config = dict(
    n_layer=13,
    n_kv_head=9,
    head_dim=64,
    d_mlp=1536,
    qk_norm=False,
    bias='none',
    parallel_block=False,
    optimizer='adam_variant',
    lr=0.000764,
    beta1=0.9,
    schedule='wsd',
    decay_fraction=0.739,
)
MLP neurons of a small language model. Each row is named by its layer, matrix (up: input weights) and neuron, and shows model dimensions 144-239. Each number is 128 + 24 x the weight over its row's rms, rounded and kept within 0 to 255. Numbers have three digits each.
Before each neuron's rows, "fires after" lists the tokens most often just before its 100 highest values on Wikipedia text that the model never trained on. A number after a token or word is its count.

fires after: " b" 17, " sh" 14, " sp" 9, " B" 8, "B" 6, "b" 6
L8.up28:160138139138139091115132140155153140141118134148095114107110143127190144139137136089139102150155114099110118100139099128119100171165131116127187112138110165092110150120151096120124078122097089107146104158148127123143154129129146174136156111115089146124134078154143091126091107098107176134

fires after: "|" 41, " |" 16, "4" 5, "8" 4, ")" 4
L5.up858:145160107169176138122135119135126136141152123118078127113104095155162113104139070140087182133120112129126187118107119184124100127116121115123142104128103119118103136150134123116123119161089107126133102085152111153149157102155148138109163143127083146138129120163138080124140155124135101131

fires after: "/" 23, "\\" 14, " (" 10, " \"" 8, "{" 8, " \\" 5
L6.up220:153091099124143101113121081100147169148156110128112159142109117140101109149164106076111134124106084140130109126128086113143140145171147123133172157091107099135149101159159135115124105103166152154108139140145135147137090120108134130106084129130130124108135110132107140131107092106166126088

fires after: " an" 18, " Pr" 12, " pr" 9, " the" 8, "\n" 7, " a" 6
L8.up1172:168116124131114137118154134111128121126146153135139118158201133145109129158104161107132108150125113121153112115096130134146159153108149118122185128135105120124182103164106156118129156141113116155116167087138120156162155088079093140126110164107134115105111138125142141116156162107150119120

fires after: " |" 16, "." 14, " " 11, ")" 9, "1" 8, " ." 7
L6.up1417:124156107145120150117200121124134155125154127114103191087125115133130126124137159097112110118144091105128142151098160142161131091103133116124144132109103137086130138159142126090109108142144087099132134129190103143154138115162127114139128118123124142135124106156127056146115118103144108150

fires after: " W" 33, " w" 26, "W" 8, "w" 7, " e" 5
L8.up449:110085127114106124157153155143146125142114119114150128092142149110116119118135128129098161104091120142171121096083158144149063114141125120145117137171146107133101117121133124129185124136109159142104107102127088136160080155110096210123105110146099136094115086180126118128120135124066135091

fires after: " w" 24, " W" 17, " E" 8, "W" 5, "w" 5
L8.up384:137121097120169137186170173103147124096098145134141107070107103118125115181128138122136126084132092130148120137097140123132178118096156119153129134121161090144159138148137132143151141153144165144116102125082152153127087114134124120158119135117129157102145095197132089174118153104102116105

fires after: "A" 15, "st" 13, " A" 8, " a" 8, " F" 5, "epend" 5
L8.up123:169132108135146077175111143118144127143150149173132138129122092102106158139110147089143137141100123150160121126171145128155138176144168155120122113132124091113117146116171163186127133124097126124119137124127149148137132118123113109096133064127120059120133130120123140117150139148100110116

fires after: " a" 18, " f" 12, " t" 10, " T" 6, " d" 5, " to" 5
L8.up885:131157142121077131118151152132132110101149166132125105185149108112169107138120126082128130111123123156127127130120133098146147118112152130134170115108153150165169098129103146171137132147132152156136131089118098126120115114127114167084145148157168131104146124130085135143106154100110135147

fires after: " W" 25, " Ch" 13, "ourn" 12, " Qu" 9, " qu" 5, "ann" 4
L8.up989:147135114135173117162157117201150169115122154126110131083136145119058134114162157226125160134133154132126134150096145133133108162082109148149105126128075141117162128137122113124120101157115158136126107155110132156087087185147145166108106138137146182098124132130106104130116097109105132153

fires after: " T" 34, " In" 15, ".S" 12, "T" 5, " Ad" 5
L8.up1335:158102113182122137105146122147135153088160169110082093147083111087113129137160144099136126102127074136139119136124108143142161143147152092125137117087121125114114109105121137138085158138165106155166171141114123115120135131097127137127118138150121111128127089150116115143124132102127123129

fires after: "\n" 48, ")\n" 15, ".\n" 10, "hip" 7, "==\n\n" 5
L4.up62:162184104139123143145121128080129114095120148145114137095147090127130148130164139090107150166140131149159131158093095102124127130142138135144166131126131095136187150143150077106090141154136123164152136089143119120145139172113126146133143129103125134153113143138143109134172140080169111100

fires after: " |" 21, " K" 9, " S" 9, " N" 7, "le" 5
L8.up1007:154111115182133107126135107101126136100134160179116078104125082136166106165172126103117165135151139124136160137083140115176153145136139119136097134084165147111099124110127134148144126150082134136126120138105127148143128147128129104099132153153135146094134084143172122179162125117125143107

fires after: " T" 13, " L" 12, " A" 10, " D" 10, " c" 8, " I" 7
L8.up1018:126118112164149132085117121166136146121164145125118110141107170158136133114118138111131142104139121131110116134140062118177146134128122094105163094141125137137093143100142144134129127140164136202156165092127113125133140119114133132144089136171125151109153128158159153120101141104161122145

fires after: " in" 30, "200" 9, "1" 8, "2" 6, "197" 6, " " 5
L8.up1486:120110078103141140103132120133138158121155080133115177162139135138111129086177052133106124173102094156149116099127145124094103145097127111094144116145169133122147134066096115099121135159136112133164078124129156201132101134185125120122107082133128142103159124138125125095105152109137113145

fires after: " s" 28, " in" 10, " to" 9, " al" 8, " S" 6, " Un" 6
L8.up749:138101116130112080114140127102138127121124115130136090089063097105173145151106118082151084137119119138158156133131122096146107127138185133108111137089127147127114162100158150137168127107136142134126155172169105178101142139147164152145146139161122115137163127159070139124151091118096138145

fires after: " p" 16, " s" 10, " T" 8, " B" 7, " t" 5, " w" 5
L8.up479:134154138158131113152132044169131147116125132138124154139095144137167104121137131128171114149123117166116119102116113164159110148146154135110131072096144168104100150108123125140096151108110150129154138113122069161143116123102137162131130151107105137095124123110118175145160167105068142137

fires after: "\n" 29, ")\n" 29, " " 13, "." 4
L6.up1272:143177114103153116136170124132140103115085131088121151109164085148135103132108111128127131153103125161114150122101084132127068135136120121140132106138125140105144139153148105136123103157131133146125124065162119149160123124122125130117170101142133169131125135131134102163163133116146147117

fires after: " Rep" 17, " Comm" 11, " ind" 10, " Sp" 6, " inst" 5, " St" 5
L8.up723:133103104117146150093179103133127107099100124154102106106115150157144152160137179159118132145139120095095108169168191161101074133126135078134160114115119142102154125124081129144105151137150078110120134135106092151125157132175183127107121121157111172204145131142115078116136113113145093160

fires after: " |" 60, ":" 5, ";" 5, "." 4, "|" 4
L6.up138:137152102143131137164127079093170186127116129154094110112127145144133081118168167118131153141094097160135094128116070109173131148140157084135127105110116121141153113137129124131119063163119113134141128141103116165130170105175110178089153125138097114143119110102128105169124120129129111141

fires after: " M" 15, " S" 9, " C" 8, " F" 7, " St" 6, " D" 5
L8.up314:148121106154171160122146111147146171166148126147072146121181084142126113134162111120134114118140118125119100096125156105128140141115153123132144106097145116128120166181157125128080087177114096138084112134058096124157110114079132122108125088127104140131155113132136125150109133148133177087

fires after: " W" 29, " D" 19, "W" 10, " N" 7, " Z" 6, " w" 4
L8.up153:136102100123116164095146137132133134128117154126093126073095063124139152174133162153133113120144098126114116151080127093145128128118132139074139154089158084099159142115108096119123112124165167153126141126075104106150149121115163120127095103149141139151133109131146114141148134123133156153

fires after: " was" 19, " (" 18, "ate" 11, " is" 5, "==" 5
L8.up855:117173119127135112167153112148125120102116141126123126162087121124148110122130089125113158174116130132158081123124139137109125148115137078157109103129097154128119154131128087124134159111128129116150111107170078131113144186109112160132126088100156114135159128128104114097139129129118128107

fires after: " B" 18, " b" 15, " W" 10, " T" 7, "W" 5
L8.up90:108123108134138090121121104149153162150131112143127159138105131121100117113139180129156120158103110128131107108108084109109148139129126109133136148107159123119148129131132107121122110129145123160134106109117170153115126168148140149097113103072143156116139108110099136129088114138109129137

fires after: " |" 36, ";" 10, ":" 7, " and" 6
L8.up423:149120097120114128149104127128138129135166102135098112146072102158122090165144131144072123160086135146109141142099111176184159102140121159125135153139135096123151137115145135115130123150102143132146106106123120155124147128106101120128117123085135137101137053131134122115135106151115079103

fires after: " t" 19, " T" 17, " L" 7, " w" 6, " D" 6, " No" 5
L8.up1403:136137116147148140092155129161152144136140167101145127170148139161142118133104159126144157106176099119163086086105125159151102132124153103125126104117126136090092097125092189123102137130096099177080122100144081125133112143129107172142096127128100142136105122176146130190145168080109122104

fires after: " re" 19, " con" 13, " sy" 6, " f" 5, "E" 5, " up" 4
L8.up1426:131098115121119108124128084129127161121179103146091081117156076154094093155090131096124133098093121159092124108144123142109130141128140101149168148110131157094095129129172145176089128162198121148131099140115170137146128182102143149130152174092127118123148083156115137115095126157108142122

fires after: " " 45, " |" 17, "\n" 7
L6.up270:122135091136122125144119130129157161088109155133090103118129097141161107117111152143127082147101099163145104155111126119148105130113130114133134105144095141129133115143112067163147117178147141102156150110103125165129141149148134119103157125101148152157122118101129131127139120164131129103

fires after: " |" 30, " and" 23, ";" 11, "." 10, "," 5, "|" 4
L8.up332:135141132158136105160133112137137103132134116123102108135143101155150111119173114129098111094085089147150153130138106127147111122143137147126162171126109116146155114131151108143112131133125134134114126099113119135146163113110143132102095128106125179107158077116100119087115119164118124103

fires after: " s" 43, " S" 23, " n" 10, " N" 6
L8.up1123:163109129125147122100129166123154128144107115147107072122089107152139104190095133110140149128143116148116128102121094156127136136128169094109145120098131108111138165167160117144149105154128095131139119165119171185168115104161166089104080159165146137129170091144126143118167100130118146135

fires after: " m" 24, " B" 21, " M" 18, " b" 14, " f" 13
L8.up1220:145116117133155101125130114130150143140118130086149101150110139113147113103093138063168126118057098151084103130116099115127098148149176131101178101109141095108125149119155130142135110102130138129137096132082135104166152139142102110100117080143114134132115120111090135126120103089144135072

fires after: " |" 43, " " 12, " P" 5, ";" 4
L6.up115:143182134125139104149127085117143132146099122123100139143135160133169144150076143147163123123139106171107153127107121138140125147124146141139141072153127160119149131124089095193175106086130091107131084148103141192089117124166116144114177142145096126148130105112133130159130143082134134160

fires after: " was" 33, " became" 12, " be" 11, " a" 6, " been" 4, " being" 4
L8.up2:130109093140135103086135151136126103116131147182170116153093094133108118117133089101101140175150169162149134113108130136154121121071164126106137133115097088105150179110162123169130141145106141148173143088163071146090099175111133158105182105084141127135159132120137142132204199084081125163

fires after: " M" 21, "un" 16, " al" 11, " m" 11, " Des" 6
L8.up264:137129111101147115122131140076132144113127108129137113118151117131145104114101129058147146115099129144129138118089104136153149123138152150145156125113139108121138149134133120131140118135160163149113119129121153131137143109137103127118110154151132114088161089109148161071160117154115112121

fires after: "==" 20, " (" 13, " =\n\n" 9, "===" 8, "195" 5
L6.up857:134167113132074139116145096128149154094127140121131121166116129139126131141141098140101128174112152129167130139116117154120158138142136119122152122082141100120088112150129121132084181135095132110142130116110104135127139134139110170086136119095130162147096143112168132103101120091128104138

fires after: " re" 30, " F" 25, "F" 7, " comp" 5, " f" 4
L8.up62:138102122079127090182090136129153124149160109136110098112090098180119144147074105150119175107153168122123108115149118116137136133147145123162116108145131100111127129132182136162109126122142149106087122149116139148088080139128145104139088138183110129130170088151104139120126135170129175159

fires after: "A" 26, " A" 13, " a" 11, " O" 7, " U" 5, " F" 5
L8.up278:150130114115127075135118119077140117130161096154128143126067145109115152146122121098103117144116111128139130109166044122140140167097147115119162116150125101117138157130168169152148116126173133130148145075120138165107122126152121109130087102102116107147140103128075131065106147150118112143

fires after: " f" 22, " def" 9, " F" 9, " comp" 5, "f" 5, " d" 4
L8.up747:158129139142066147172124103117136109120188150108082112116092112146152129129148125159108143127130148092128121087165103133132112131099124101137163081138148120104135130149141119138084110145156144138112152109122142095116083130182135107146105141157132102138107114112100121127086132102165101146

fires after: " was" 19, " the" 13, " a" 12, " as" 12, " became" 6, " elect" 4
L8.up434:160109140148104083134113107126140126119145127112115145179136152160121161144094116078119137168152143143150139107118118150117133156139167104087160134142133095130102122152144144150085143145096133117154142117120145149094139155147090175103141134082132099111104095101135155142143148061160119152

fires after: " M" 16, " R" 13, " S" 13, " D" 8, " V" 7, " C" 5
L8.up1324:114159096114144151078151079148124145114133113131066135105135068124107125147136129090104140123146127152112130112137178117142092121130150089125123079068138130123105155138152136126092114187127131132159108150079151122115136104121120149141108133155098153120140123125141114105111123127093148114

fires after: " C" 27, " c" 9, " E" 5, " Con" 5, "C" 4, " National" 4
L8.up1257:154113109116098121124108152100128102132165129110119112116151142132113098063140135144164111181123154137169131126123168124104118118107112074127112122137151166128133151125087127098136153126151110136091136122096102157131125139120115116140144154124140108084160120113074150108133179101146163139

fires after: " " 43, "ate" 8, " Party" 6, "0" 5, "," 5, " |" 5
L6.up267:126153121084136147087146081136127129119116097129122175138191131134111109116112118138167152135132155190118091137117137122132162147108151133145137097125082152125082109107086100154156149157136136132144093128105097117119158147138152166103133115151098140118136115141119127135160157114083143173

fires after: " re" 33, " |" 9, "-" 8, " f" 8, " were" 6, " was" 4
L8.up1334:148081090132127122137139130133115157130119135126078124137070089142158112139122133140097060118090145143148139131167135102132131108127137083156119126091122079104158155139171148148131129156181139164153116157135116132084061162111145112090122151139164164126141106145140124081105113100145122148

fires after: " v" 19, "1" 9, " f" 9, " in" 9, " inv" 6
L8.up1144:158070098083114108107110138128142152109143116119133120102077091141106127126189089144123126142135113126140100099131105112129140126129163098121138139127107121116130164075123141133120129127170140104131128166165124144097077158127133143142128117202105118098132132127095110099139100130112151125

fires after: " E" 23, " I" 20, "E" 14, "I" 9
L8.up1142:127131130129148064141134149118136131141085140129096158104128101133150109088092154111124149110116144154111150118105072134139115128116132101174138111128127109100167161150197111166129161151162102135122109117127110129103110148124099105140147143074134111113141100122135135134146184141157086125

fires after: " j" 17, "'" 10, " Bl" 9, " L" 8, "l" 5, " l" 5
L8.up1:137112123177123131087127086174154141149112170134074103113142100153125147179117158124121117204147128113131134144136083128156099114145141105112131132114114089120083141108148106151117108130089116145156137118143085112143162168125114161118041128131153172111154069189126138131129115128141113105

fires after: " V" 27, " v" 21, " inv" 6, "V" 5, " ev" 5, "v" 4
L8.up1307:148095114097136104100123146142152145144140125109127082094150121127129122123140122108148117104123144153108133091105135062149082153095160144112131142118136124130160146106131122153123108128144135158122139110170119141097110119123188155116142140176134089085155099085075132146120096120107168084

fires after: " the" 46, " (" 8, "===" 5, "\n" 5, "|" 4, "." 4
L8.up1460:146096107103137135099117140166138166149150124135108123140110120165106149113114138114151081182120118144162083092137112081138126147158125132134147173107121128092119155101128140137130106149146121115168104127153107155140122111106140144146105133134141143143152059124096127069098108130133104141

fires after: " f" 32, " F" 26, " R" 8, " D" 7, " m" 6
L8.up1197:148128099129185088127140080122140113151166138152147130145155123142092128117129123125159156119148119129098122139092140102146095152140137177129138077153145109132120130124132097132108089144116171150142123151117167141137077139097150134124109119114115098094156126142089126086167156139116198132

fires after: " C" 22, " B" 11, "C" 6, " U" 6, " K" 6
L8.up808:140096124086136116096141126140130129109173137125111127095125107086129128116129143121144094151130147160129095132089159115135121145162145116148134121094156098127160128129166112140135090125150099142109134136112147126166163151136131160101120127163107111070133114117129143174072115141140165118

fires after: " sc" 17, "ut" 15, " d" 11, " on" 9, " ent" 7, " l" 4
L8.up1423:140144116129143091141141163134131115105090153122103105131085132127155112161140147122142132135110057132200096143110150064168101164120164088116103120142133133176143146096083072152095139132167152140160133144164117132148153125080142139095143152114110188141146107154098122141108146139106124132

fires after: " B" 44, " W" 10, " St" 8, " C" 6, " K" 5, " to" 4
L8.up470:118107116134098134104124118165133148149140138154139145121134095136142085100163176138113105122107162151118096105146143093146134165133128066147154092102144089115166123136143144133119096156180116107139122098073088125101118179129144099119106111151141119101119126065117158153087120110091122148

fires after: ")" 23, " |\n" 14, "\n" 6, " |" 6, "9" 5, "%" 5
L5.up1074:140131100150143122140123124163140126148109124132117155100094086147133142160169134085122164124134110120118152155126094144146107157105122136136155173135124111097189135134123115112093090181133127136146095123147127131125141139151162095123178152140073132173133143157119100144162121138123139126

fires after: " M" 34, " of" 14, " in" 11, " |" 5, "M" 4
L8.up1283:137118104090084128148120143092152148102160118127104143164130146144135135146088129173131142159098114152132127133112114115149130134187121094129140123117107085133130117116133148126106142100121103095138089131122173185121160090118133144119089075137115139121125068151098129102130129134134107140

fires after: " |" 25, ";" 16, "ference" 5, "|" 4
L4.up1153:157137127113148086151105150155137149117128118098147180153143098123143144045116120117174122159132147134125116123144122117152114127142132131151113139142093183099150130133153141131145098124120108140102092075091196168177134152146121069110115129104101121096136112122114121107137108147173139097

fires after: " \"" 21, ".\n\n" 19, " (" 14, "==\n" 8, "==" 8, " =\n\n" 5
L5.up765:105140107131102103109130116163137141106152169124134112166070114109183138188147066091122120161132122120142087117155136087168123128156150137126139129108141096147098132149114102141121151143143135138137154075152087154122123116155122166090102153131122169137137131102112120097123137103118110135

fires after: " |\n" 23, " |" 20, "\n" 10, " Total" 7, "," 5
L6.up1261:143148111115136109128131094117145145140142133096087164129155126201150097093099096095122151144176091140130153107135099157154105158120162113126140130106151077090203122170118106160118129117138144146111117107105139153143137154182153099125094106112092180128149130148143139097121103128107127119

fires after: " in" 20, " sp" 14, " In" 8, " Sp" 4, " Sc" 4, " t" 4
L8.up598:155104109115126118116137163124140120111102132152112131105067172177165118145120112172147167140142112118127142133099144142134120159093135105137174088090147142131166138081102092140131136139142119119142105152118135150105130147137139094120131118119081179153124125086133140178130167125129137143

fires after: " t" 23, " sp" 13, "er" 9, " sh" 9, "l" 7, "al" 6
L8.up1476:132154125145094099106144123143131170055138132139160089140143160080172142166152204117176129125153098115139123120116133129133122136136127114155149138118130162148125127117099083109113092145106134121136172150101124166140123123164148132078101143059104173139178155167124135169115125118097168114

fires after: "\"" 13, "." 11, "6" 8, "|" 8, "8" 6, "9" 4
L6.up1025:128118105139136139131178128138152105124138143134059108126123105147133138131114084115155155107126102127163119115094117145151106113144171112140155088127149109102101087184115123129118139173106136131128136116148138142138146138111151147138162139075135136105174101150127098152153122132109151102

fires after: " c" 33, " t" 16, " T" 14, " g" 11, "T" 8, " h" 7
L8.up1491:113120113152090108101146114181152139109140092118114105110126139133147088099138147130107110115135131081145073104135129097130137130139151064137117108114155110129114162102078106149169121145123101137092129098135086153150109195154120126091142109156146094058123124123085151177119174095109101137

fires after: "\n" 33, " U" 10, ".\n\n" 10, ")\n" 8, "\n\n" 6
L5.up252:184156114150126116123123141116128123126112137173128145144151160133161139155130115128123103144125148149188115172148092114133139137114132117094145162141128088108162132134128113095090104146176105129180104115143092132164186174140131131101135145138154162110130124140143118169148109111128105130

fires after: " the" 30, " |" 18, "|" 14, "'s" 6, " his" 4
L8.up395:139141096118129134115129141120132126138139104132126113129120149160129103140089169156141119122140131155171108092128126108134131128090109071137133149132084144098125122124062171146126119157159124106103087106102126195104162125124118142096110155076161142140169068134105117092121143104136129141

fires after: " T" 20, " sp" 14, " Ch" 11, " Sp" 10, " t" 10, " sc" 6
L8.up1262:166146096167136130091105094144124162076094165114125142122117134091161137122124152167163127158120088136121128143140162127141125129117158093149136081148127130110099151153120148149125169102110106121124120112112132127125122170087143137125123171064116151115141105120130146128154194085147101172

fires after: " comp" 43, " co" 15, " Co" 13, " Comp" 10
L8.up325:098115114094141157113177116094126156124146145130109087106138081134084123125112104131139146138113108110107115133096125109093102168149133126128148129108116086096145142143164105136133122156146120135086109137144142150148106188158134120126170090127122148140118126139112158137152143072107170158

fires after: " co" 10, " con" 10, " Con" 9, " ass" 8, "201" 8, " Co" 5
L8.up440:121108100135141162130161135126139151117163104131079114133101099167136151113129098134068126133085114173144192124109115153141127174106160118106136136095114105102197172150138129108098171108138116145118120144106134112127091228129134158132150134126156139092108114146113130103114159118108132150

fires after: " p" 50, " P" 14, " M" 7, " cl" 6, " C" 4
L8.up1433:109087097126157167096125077161145169136133140112121131139112097118100131086134135115126125148105082146130112157117144084116125144127176071103170106127159112118154124112126124147135079111155128159129123128102130133127128131150122110105099101150133133139110132084091142171099098101125107124

fires after: " n" 21, " Ch" 10, " pr" 8, " an" 8, " ch" 7, " ind" 6
L8.up1192:170105122168118128080113117107131141128135150107155090103106152148136144162129147149130116166139110148115128122106146140149145144100139118097120149100134099124160147131098163129126187135098151146131149133139118122104140162087181124132111162119151134055142083119092140137161088093133180107

fires after: " t" 23, " Ch" 13, " T" 11, "e" 9, "T" 6, " H" 5
L8.up1358:149104121148172148143117132164133139127122165126120147127121125117150121097121163147107155129136120134106158098095102124107120141113118041141140111105126115133155139100105095141142118139123135151096115140089107140130090172147106088107099146129117126111137110107154140162150121084160159117

fires after: "re" 14, " comp" 11, " re" 8, " camp" 8, "ce" 7, " form" 7
L8.up1451:123111115077089100119152130170148134127119137135134110151115136131097122139091119113132136129145133164116101143139111096161078158166133123155148133116141117079141133158134156134138115114113149115135096148148164130096084120150170167111175139097122114120174091136096126120120102111072126131

fires after: "|" 42, " |" 8, " " 7, " |\n" 6, "." 5, "==\n\n" 5
L6.up1421:148159091127148130166174113090155137118105092128103177111166104153164105122162148135125156149094097151172154139097059175151118113102118146121149116136116119131148118159117196129137114151118108149154107106117149143119188138123104139109151096175139151141132114106151071129143114149107145125

fires after: " f" 49, " inv" 10, " ev" 8, "v" 8, " s" 6, " F" 4
L8.up212:149079105088107161069136091135141103110130125092117067140115113118134126113197119104125118103112131120121134128159147129152140133147152132151130116115170107143101110131118142161158124141125164154136151115124113133100079152179139135115135084170131138137134128138083146160142133093110153148

fires after: " an" 33, " An" 20, "al" 7
L8.up1181:161093101152154142088152119128135139072147134089092122148130153134106136144127168094155099146149072145137084154111171103128137122130163143105134115120102166145163145103107160154123140142110149165142119116140133150136142126110093150127083127138141110102116117102132140146154112129105177137

fires after: " N" 26, " n" 20, " L" 6, " S" 5
L8.up497:162167119138171134100151142152144132128089156119126089132155115113122111165094133121153152161175153161155137100172153088117122131133150117138112087112096097102139104106106120156152127123112090127146136119082133117128179162143164136108046172155139140080122097104104142150123096075131174098

fires after: "==" 57, " (" 16, "===" 12, "-" 7, "." 4
L8.up349:130148109155126107118123135111136131148134092106097137183076110152156104128135132096137134176142109149141118105168157164145126131144167095150152117138146099103130129142116129177091146098146138108113103062124104176131147154122142118099102133104131137085127117119100114095133132110133122108

fires after: " o" 23, " O" 23, " I" 12, "A" 8, " E" 6, " U" 5
L8.up145:131149117104118094157140149124148146094111126121118145090122106105139126097139121114100186140128145138144138094119106168172137106061144102151152094145163087142114153154156117139115124142117117110155142115096150152131102140119108123105102141112146134132162093113128109108157131174102116074

fires after: " sp" 19, " Sp" 18, "S" 11, " Sh" 7, " S" 7, " As" 6
L8.up386:165113123174123110138096092107136136070103124163144111141068160119117104113140163129156107099143095146090112178132125129151097127144165142151147143127131127107141147132136089170111153123114130119225170133120103110093147139118123126048134147140125115184126124099139150188130159140100130135

fires after: " T" 30, " t" 20, " to" 10, " s" 8, " Y" 7
L8.up481:163119130132130135124127141163128126120149109129089124160151129156156060104135142137133134149150129123123141133105117128146118137147111084107136094109120129137097124110137075127126110148141103159156138107179095144145127154146124112102124097122098088109130109110153180164107128139172158107

fires after: " the" 46, "\n" 6, "l" 4
L8.up779:149131101141165159114134108139150106126144101173123116123122139188102119138144098148158102186139164168139168133085126130123147130116136153146080146092124124110119141126156136112121085156145143129175096136105097128142091159113145142116128145159116130124131104112102123126136130110135133173

fires after: " T" 29, "F" 12, "T" 8, "A" 7, " C" 6, "H" 6
L8.up1385:169122097164157131086121137124132120143102137103129156101112082135156114091106126111150168098148108105094118092148134082116093133161143093114144115150130115097158194114091112166119072097109116174157121124141144144116139182124120136120112127163135127154106125122110142122117132100159115114

fires after: " C" 23, " M" 12, "A" 6, "D" 6, " B" 6
L8.up599:138134121141168143101142123064154174121164121134072134126155106138095133088121151077126130166095122119114135097089136171112152152117180128095158094117156112141161146128099149120103121119140100150122106169084133126147118139099141130124114119181127119136122117145112147147086112141153150085

fires after: "ut" 33, " on" 17, " Team" 10, " as" 4, " an" 4
L8.up227:166162140155117126122143130123142108096183134124112084115112168126110129158157098101133124156147138176146117112134123127160143140074146145146116116102102143145127093095078136167112126144128137125132140090166063147123144114115137144107151116144114160156165146105098152132131149139091124167

fires after: " v" 44, " pl" 12, " Ch" 12, " Pl" 11, " ind" 5
L8.up973:164120108179126137086131123172145118132115142109097116106148160132147138173156120125112148119171121142134171159137163121157109141139144101078153122130121110085106143125130142136143129143086167136144119118090108155074139111121174079125106095105085164095140096118116136111151140105137133134

fires after: " " 39, " |" 17, " S" 4, " C" 4
L6.up19:122136097179134146143138121144143181124166118149076152110144121139133113138118156131123088131156081142136108127092111109192136126161156092122130148138096080126121133116108098168091108135132112094126119135111138159121127174144116112111121090114137138132142150094119119131115110141108131131

fires after: ".\n\n" 27, " \"" 12, "." 9, "{" 7, "\n\n" 6, " |\n" 5
L8.up1260:138107105113159108155144135117123119152122132145101101145096123120163128163146094106102124165127107129144074119088120094141140176152123126157182125127116096107140145159125110141136068174152097119108106128147142140159157151115128149102096135114116128098169138139098135131095096146138110093

fires after: " |" 21, " in" 15, " M" 13, "em" 11, " m" 7, " of" 6
L8.up792:130107131100140070076137085149135120133151120106128160139154118147137124140114127174146121159130135156126191142121155154170122134165103151112115118118108173106125126112109153114117072131137155118156095150124157163161129074129119120116157122116158113093146083134143101116149145111143142135

fires after: " C" 26, " St" 19, "C" 13, " Rep" 10, " G" 7, "P" 5
L8.up554:160150111152101161115158145131126121137146113130096076105066148119106127087114139198122146130127159121117175159143173159125134152120132071176142092091120136094141123151147110145154132124143073091137116133134128161121114167135141094121130141123094124142131124109118124117085132117161167134

fires after: " M" 20, " m" 18, " se" 9, "M" 9
L8.up870:101144109059119121133111134127131098140188088118111116178180081103110075117093111117080153145105125148110138095109115117152115180166132115144173107145142116109137117147120112139104098134146131113135085110112195136143104098119082146119119174132137104052143087103147134101079123144146126102

fires after: " |" 17, ":" 15, " in" 13, " of" 12, "-" 6, "In" 6
L6.up309:153154112120141126144108159176135127077150141143130123150129095152175084100113127148137092175124135176130162124134183109149102108129133140136140102137108140101169115109131134139105154104122133125136114105125140160131138149150138169090160125103117171144146118120127115117144162147083149130

fires after: " O" 15, " H" 15, " h" 10, " t" 9, " p" 6, " f" 5
L8.up1339:119159109126120109128127097149143128112129129105137124135115179128164040114088156134158125080114120108103105092088109118171096130136144077153125100163145133125118127137089068149148090116108118147120122098121157163091120141132114117122139150099110146094173119082158121141088143120111138135

fires after: " S" 27, " En" 11, " Un" 7, "o" 4, "S" 4, " s" 4
L8.up411:175113106164139075100156137071143121085126137162142134086109126130159134135125133095144169104122134151120173142082114124153168129115158076162132132083100133144128146146162117102164135124140110131149146151101116148150129135124101110119117109159111091182138117140120087116170092151121122114

fires after: " V" 29, " N" 17, " v" 14, " D" 10, "A" 6, " S" 5
L8.up333:177102132151124113104122101134141099096139153167127085137139150104147142135109163118203144144125118158106134087117175115158154183145143140113136091095147092121126117108105117181126106137132130126118112150112144140120164133133152118079138171119145079101161114103152100165135129105123151130

fires after: " to" 44, " d" 16, " into" 8, " ind" 4, " at" 4
L8.up669:133125119099074124103139128209137139138113212140131144114140137135171106091127134155141120090107133122158138104114077114157140131122153131094126075101126113142167128090105114165103110132116165148108189086099101138115110147120144146133150112151120169089146126108113132152139203074119116127

fires after: " is" 20, " was" 19, " became" 7, " made" 6, " be" 6, " as" 5
L8.up1002:140137126141122094163125176120131124106120104175106176137110097124122127117151092104104168185107078143147119104104088124149128128098149107139164175170129104141138136146142126135134109203121120153167101080172103133129120150183115144104117140078118162129148126136108139112141128082082139122

fires after: "\n" 63, ")\n" 8
L4.up1162:147159092143101158101139166142144172130106180109070114104106098159148125124173146113110063119123087150142114122101122146124079120113141118124147107133102093110104148141168103146113139135144104106135127103155092127134132121119141118083136145150143125156158096110122092145107122124100132123

fires after: "\n" 47, ".\n" 19, " |\n" 17
L6.up381:160132110168113166126157152096152151076127149146091144104178127136168145102182124094118167173135101163179141128095130115131084143134143126143172131137127090109184143137126106125099154177119092123150122104093082100188160102145118170098114107131089167127156141125128091146129113105116119102

fires after: " |\n" 35, "\n" 15, " " 6, ".\n" 6, ";\n" 4
L4.up9:103124112119135128072131138083126159114115114118139100117158106172152127107125095114114136123145099127170116130110144149148110156084130155126180136107093109095171124160151113150162196130155123140135119153165114140141096150131138156108110124143096160129142109180108134160132046128113123114